{"num_hidden_layers": 16, "intermediate_size": 384, "positions": "rope", "init_std_up": 0.0317, "optimizer": "muon_variant", "learning_rate": 0.00973, "lr_head": 0.012, "warmup_steps": 0, "decay_fraction": 0.851, "decay_shape": "sqrt", "max_steps": 7197}
MLP neurons of a small language model. Each row is named by its layer, matrix (gate and up: input weights) and neuron, and shows model dimensions 96-191. Each number is 128 + 24 x the weight over its row's rms, rounded and kept within 0 to 255. Numbers have three digits each. A neuron's up and down rows have the sign that makes its largest values positive.
After each neuron's rows, "fires in" lists the words (lower case) most often at its 100 highest values on Wikipedia text that the model never trained on.

L5.gate314:104116118091107121140086129109122166128140113126130151114096103150083077153138107098179073118135197102092151116109123127107095148125127116101094101183133149131154116126132143113093134137111122159183144163116156097119105145119138094122128116135150107136103149099102126116129114157114146111
L5.up314:115134124145121122161108131099164063124180093124151126179100134122085157127154114151104107125140111137147135100160130097101154155166044110123127096122111142098130124147135126176139146123108118104123147135156119118160171090151084118096151178123117132131137109108142158134150115147126139135
fires in: "to", "by", "at", "for"

L2.gate229:159129145160081160124127170126118161138130131126114112099092125141099141115145133150148114111143095187113115134116089101172135125117145158109121130152121109117098132108155122140148148116174124178113159111119126122124146103085176093129149117138076144105130097127139119114112115132136100167
L2.up229:093133078126098135126102152138133120133138123159091148125101155156183121116121135133152140149130161130094110111150131145145131154114160219160144128151144130109133145128131125179168116119119127145124118163143106085127127126111093148118144158106158166102089091171174162134098145132167151144
fires in: "june", "march", "july", "september", "december", "april"

L6.gate66:136154087108164129161111132148152105092084129109121149094155134145141168113186099128103109129172105108140103148126129133118138114123110114127117106137129133107149107137120153179103167138097058125164080110151167137064122150141121171157104145134157131145105124112120076189166151154119117108
L6.up66:155136106120108118129120095140142127133114145122143127090131117117116155146145160143111120145072118094122127136138156181123164155094162078101122087149133150123111104141135150182097127172130082116118116070171135130120147165116146175134120148107119134112116151120099118134130103152136127077
fires in: "this", "one", "that", "no", "each"

L12.gate317:127114112079125130109114131076134112130108119141153141142109140167127161115156092139130078129099154141154094103088124099135083184151116150122113129115103116181177124174150132141133110129144143125120159115136131108156121112143103120169170135138137155121132086162102139120138142123134149104
L12.up317:153097143119127116100127129087166131147125156143122154132141152147101125158066122071177123137125141122148151129119131117131097142155111125134109104118128143159117146123147107108111106139094133107145112162155143094127148101174091100166140145128115122123123102132128154131122158107114142134
fires in: "with", "of", "at", "for", "to", "the"

L11.gate162:099141124129035117113113104113165106109143128138115181150144197142130108100151138137146097137129162076140070185138122139106102165132109154123120128131098159121095090095095159124106090109112140108098132138106097156113125114145101129147128143100105171135122107109126083117108148134126146163
L11.up162:098155113125072126159107149100152133118133175089113146143130104127146106073119103157173157149110175137166132117145126117156151144140130128169125130123147154104112076121107122157130102138133119088140115083128096139138101106134117141123111160141117150151102163125152146152171115121173155161
fires in: "united", "of", "the", "for", "african", "and"

L11.gate238:123127130109137087110095083153180164086150118135119102126098099158136131115162142119156093133122143141138093166159142111128139148126132085119153126141116155112103115146110161161123132120118142126161128125139115119131135131142113123164141107178096170122122112164106134120116146154119099151
L11.up238:099149135066136129120126117116175157060146116103150183104119134135099081141145112128144103170120130124149112113138141100131143132131143111098153126154115143114127111143109126158169123143092092106156090128133115101108140133146114167136129099141136106116116149118133133079123083146176098145
fires in: "the", "a", "its", "as", "how", "very"

L7.gate0:124072105106110131105147078114163083048161157102127095111127080181096106147119128103163123147156086127125099111110134114139098080119127120130119118127133142103101122119134131115129129086086146171144098121106102122175127133125095152146120103128131113156116173163125135156157100130122138121
L7.up0:096120127120096115131118131094108139150124152149153140115160127115128155113121149138114104093161107094116096179174140137172132155083122096126122102161150137120118151129116121131082138148151122088099149134151099101105154131109160155167162125113137167137128124096076162144140186145201151101
fires in: "many", "these", "several", "some", "those", "of"

L11.gate237:129118152127111099115134125117140133104116155098151140112133144143152085093146111094110115148118117131155153124139095135118114118170118181155137094143117128163159138134155152152091120098166127102170124120158104122106102128170135146150136199144146110172110133127135111188143140151121135149
L11.up237:121123102119176101126072177118135081142122114144107116122136095108128156159127130143152144090128129116127092089106099130139151124152114123172121155109131130136100073136114134134104146176132150158100162189129165150153130134126107128087184162115120102129094150059110181117126086144125126106
fires in: "to", "of", "at", "for"

L13.gate313:117120147151119107125149118090122160129098118104140145108107154118156131132125138105135174109120112163124070100138113106114115169106137060124178128123113125165149144142148149104105126113124148144115090095124157106131144171111139118146137106136140123152122089087086176139109138091143125123
L13.up313:137108144115128103123134109142129130101131149145109150151117089110123171164105117100138146099142099117080079111110159141152129153131167119121134147128139091099153085081133149140157174137092124139130146088160124172160128176134120157142121113108131130082115133113113109095089126110160137099
fires in: "an"

L5.gate189:117116101192123112128070105111148127150139129097170144136133144144112120131100106137153126142117108088138139147130160156098141102112143120099115115109067101092173113092136122171117123149126147164139131113137122132172115171148161140140089129139093140148124161128154097126082096125139145111
L5.up189:127144089085109152168141117154110126103094111189136104119155142130145146112148121119142127134112124166110098153135133104115163114115085096153121139114166105153162102144081088116124172110170110125146103127167096074077095138137115139142153128097102141113109084131151122116121171170133096095
fires in: "this", "they", "also", "he", "she"

L13.gate236:133099135163119107155134132118130153153092139141127150109118162137163129160099117118141154096191101152117093113122111124139093198105155128107142108102105095117104161098115107104112149134124126159146092057124126112143119156133163139101103133154129130112121126162121104166168136138119107118
L13.up236:117098124141118112128129141108142133133085124134105124122114154113148154127100142102148180103154089111143109113130093155147104168111149123132148109125059109132124147111145094135102173120124108170129108071112137111141131148130112119115115176169130133120127107143122094151157156131090096090
fires in: "an"

L8.gate378:160093119075152095129161112089123087161125110134144097138120117122104122132109135128177091166122098130102143094107115154103122109185125111133127108139111121102157143143125079102141107150156092115148122137138146143119096172128148100158130118141104090124113145132119097150156176119120129105
L8.up378:124116139098149112140140152091109082117129101108138072157096128130091126116112158111122108136094116140094157084110128134082149157084141124108106133102125150084126117148117132152115122109135162094161149132146110096116134134120150097136111099152105125162141115096170114118185103106081171130
fires in: "with", "made", "make", "making", "gave", "giving"

L11.gate64:126119122123159097120181123124145115128106130159095152164091114127116111101121105182111110085105138114132097133106170138135124129149131111115132143128131127202137123138112154139131114129119154087128144126115148139094137122113137112143152102170120119113121163119117158066132131114146118180
L11.up64:143124126138092158132109108133159138147075154134174150167116102136142154089086117132151144114117123081165160113140103109127129178126144147161143124140120140148096117125133128140147089149112120078120133111079146103111138138159139135151148136114148160156121187074101151158120114144164121124
fires in: "of", "during", "in"

L8.gate74:126125134115099132137121109159130129175094139091105095132121135114148123135089113137138154106138150127112103114148083147150188146126125103164121159112139125180141153136099131158121106117125134115100117136102098103115141109107150118126103192102126171128083143106128083117141122115107149121
L8.up74:132156108170123125167152128063128097131116086140136139110175159157119050108132153130156089091122121079134135136158123103149166120086151125178137136107107112117135176107134108126120135118152145109137151123153140105110140128139172155125088172151127136101159107105120107136093103120147125104
fires in: "united", "it", "until", "and", "before", "n"

L11.gate170:157150110155130160111106133110138110115151166155122089105121119173088114094119116122150122090138149120107090110128114100161181149130128140140151136128122122121122158124124139083101114152106127148083124180123112118132118094124152129148121138165148152077127096141087113123100074124117157107
L11.up170:131137083144129154102145158133114152101126119133133107128136106128087133126108112095090125091152159132097153160146114104142201137074110105114121130159146106120171172148097117148099162131154123110141122137127114054112162153123128152141156101154123096122106116138127143123034118131114157096
fires in: "which", "they", "and", "it", "that"

L6.gate102:107173110123163127114103102154092139148094128129151160101097132116108098105120140103133115105104121140135103115113169101110142104080101120110183155159122114166117129115138112121113152188129124156117131136165122149160149128136121151160107095146096162092174144132122141134152177144118118155
L6.up102:115132154110124132156100090107152177140096117121152117126120134178124137114145146156157135129105154126125137120124101104149129093109149113128136142123129126102159104138143117158155072117150104117169100089124172141113167133156134137144170107170142105151144121119145129095130133162094139109
fires in: "since", "for", "in", "after", "while", "although"

L9.gate337:139118114098159136152119092100140118103131132116122104133162090124144135167162085135086129124137115135069119148193149140076164116151172117087129125150133094125097133097129113162086144141128144153138140154135127146108135137111153166140097152113129149115148101155115122085147105133137157109
L9.up337:147116148161158103182119098113145130117128131126113086112199111145137159149154156131144109094111095129096093138161135128123119110142190140064153137143093114096157154146099121144079171137150129119117132127146161145109125168154143146139130154084120123112100113156098097122120130157108171090
fires in: "this", "that", "one", "each", "which"

L11.gate79:161137066174082154122101089128131096139161115145124071110123159111117129131136135080124128096124094109125145142117101138120157110114127103130142113139116124113116105172133169086121138146106129081125106126126117166080131111119146114172145135147151093090087110086125128142118066134118117086
L11.up79:175122112138127171151113110153112108144139088113135081116123124102132128118139147104138151102123106130098139180105132152138137119104074102121149163121130116127127152141081166092074138122122149091077142144133106115102090072085132135144149148123157106122156142120101099131101132134134132166
fires in: "which", "that", "who", "they", "diana"

L9.gate21:118142130144130074125115106133145079103102109136094097146088105109129081125150119118141129109130126166109109139142170150138122144140128156136100109190122149146130117138168127140126097142166121152103161174096102106096155126061134118126116117108137115119119142120151138094112166133147125102
L9.up21:108160108118160136119149151097121140088139088142135142167136126129136136152117142129111096092125136168136089127110101093120148146119150125161116135168122174084173163092137128160125119086149104152112116160145108107154129095144089109140116096125143108125133133150095145119146169138161170065
fires in: "february", "september", "june", "april", "january"

L5.gate121:131150182114140112110121118087183156104130146122118125143127089110117129167114119142103073123121101092145124117109102147126141117137151078094156143160136104156125127142147143146116132102109120172134156138172132099102109120134151125133100137196101134133121183108134170134142126089154175115
L5.up121:147128113099137124157174112107159100138154144130095118171120089138115109120119114105163173112088134113130139112100094126096120133138098151154146175162168121116139109156153127098141156124111153125153128121127113126061119102160110128134108101113161145078110157150104141148116092129095108136
fires in: "to", "by", "all", "of"

L5.gate200:142117117191178125154100130103119102105119124137115127101127124127109134075149141131178123082143097121102122102121134114133101108132136121152128107106145129169121116099076092134069132112147136166147115118127131151126143087139137110110123118156125109154135150154099081131110156133124155103
L5.up200:108130158158119060135152103137121126108128139133139104122151122109184127124139180141150086126159117082114145136142157148162165113094129135141125124093103139119170171114142097099106107153151101095098098081156170075139102081131166117140118100148132127120138156135144170150123116154132106128
fires in: "these", "such", "are", "each", "some", "according"

L6.gate68:163121108158152136100151133108152123121166133157111049117165129179123090119162081116137096112151098105115100134120155136076162120155104097113081094140112133123153123129094138135133145125128126152118147149089106083156109125102133123125121125140123139138149135142113115115142094166125171114
L6.up68:154127125155085134115115155078139111133155123160142130129133118105100138072127115103134127116086095120108103113115126129144106120116115143108133142120130079166137130136105134145125165108177143150109087104149101129156136126118145132128087156080125121101153105165108138075136145136103136121
fires in: "and", "who", "he", "which", "she"

L9.gate83:139081127116131122118099135123129125075122128134101098145128120134095127180126135148141143147115134115077144133095071094094116165133106124108125151111154092098127081185084102130119118167123108129118124123133176138094126128172133144102060110150158145116169171136125115093116091159126134126
L9.up83:139118149127152109155100110127141134154086127151140158161110130109103104107087111152180139114121077154135147124109106148108132157129110125154151132107146110064125096135093156104131095094128159123087130114122191095110139112127121151114070122127140115157148153137125113065104080108113143135
fires in: "history", "made", "create", "make", "architecture", "setting"

L6.gate352:139156109134143131118144080120075109114100130159122114142100141141145115117129097140124109154105149164131125150157113131106138143114157120142146173145099126101119119144135114152139151151134113150095156143175142165100137159098165124108132114082112110159156104153144137143124131134160162107
L6.up352:175132158140113098108163130136161148142112107094104133152096140128124136131134158137116107133115096141104137114133150115070129149161117117123127098115132117110153139118131091135137148102134132107092147121145106096103183102137132118113129123130159121116135109105112173078138153147155099073
fires in: "june", "april", "july", "september", "january", "october"

L11.gate92:128082148106098117143139062106112155114122134114129162141115103126140171146127138146162155081124150094113111180152120114144072142132149098061141096077103101135108121116167122126108125132133085144142119125115129120120134115113159114098106141131152148151157117135135120145124172111132104124
L11.up92:125118102136112092118172104160123117147105151170140110139114095135145170126124073126177083077128122107128122111118122148125098153158156140067119094108136146140117155120110139136103124157088088165138142133084106134118121113159113109136107170156116211100093113100096130126085134105097125100
fires in: "an"

L8.gate70:141114097130103131116128114110119124133081080140104094135099102146110122118122147079147157119152111128107120153144080097132161107088113157177073101153126127095136176141136136126130154123160127091130096133113109177117158100131128134163123198160150170163152124125146113131091115089131096089
L8.up70:147156119114144139142124132132140144113143096153169128094139141126114083152151125158167154128150148120126128087143125105101138156110195126118200097114133157100119170150137155106130122140081139100113159129144112098122131103154139117146107154111101139158141127105110122099122157083131085164
fires in: "their", "as", "its", "a"

L7.gate165:113128118155162133108157115126107096109098154139112123128104081149133105160117118130150093099135149133117119115147137159136153125116136135083149142085124116177156116132102111150138140141137163145130183147114121094119105117135161121174185087110092085163056140125130122098141143117128169109
L7.up165:115142144149147124124145091162150134153113131146091136111127097129085092160134115116181133127140116128143079152141149159104151123102129136129157120146140145184146088111124135136132116113134165115101159122140154095138144125082146099120141163137131144144095119176097164103120135169136141181
fires in: "in", "on"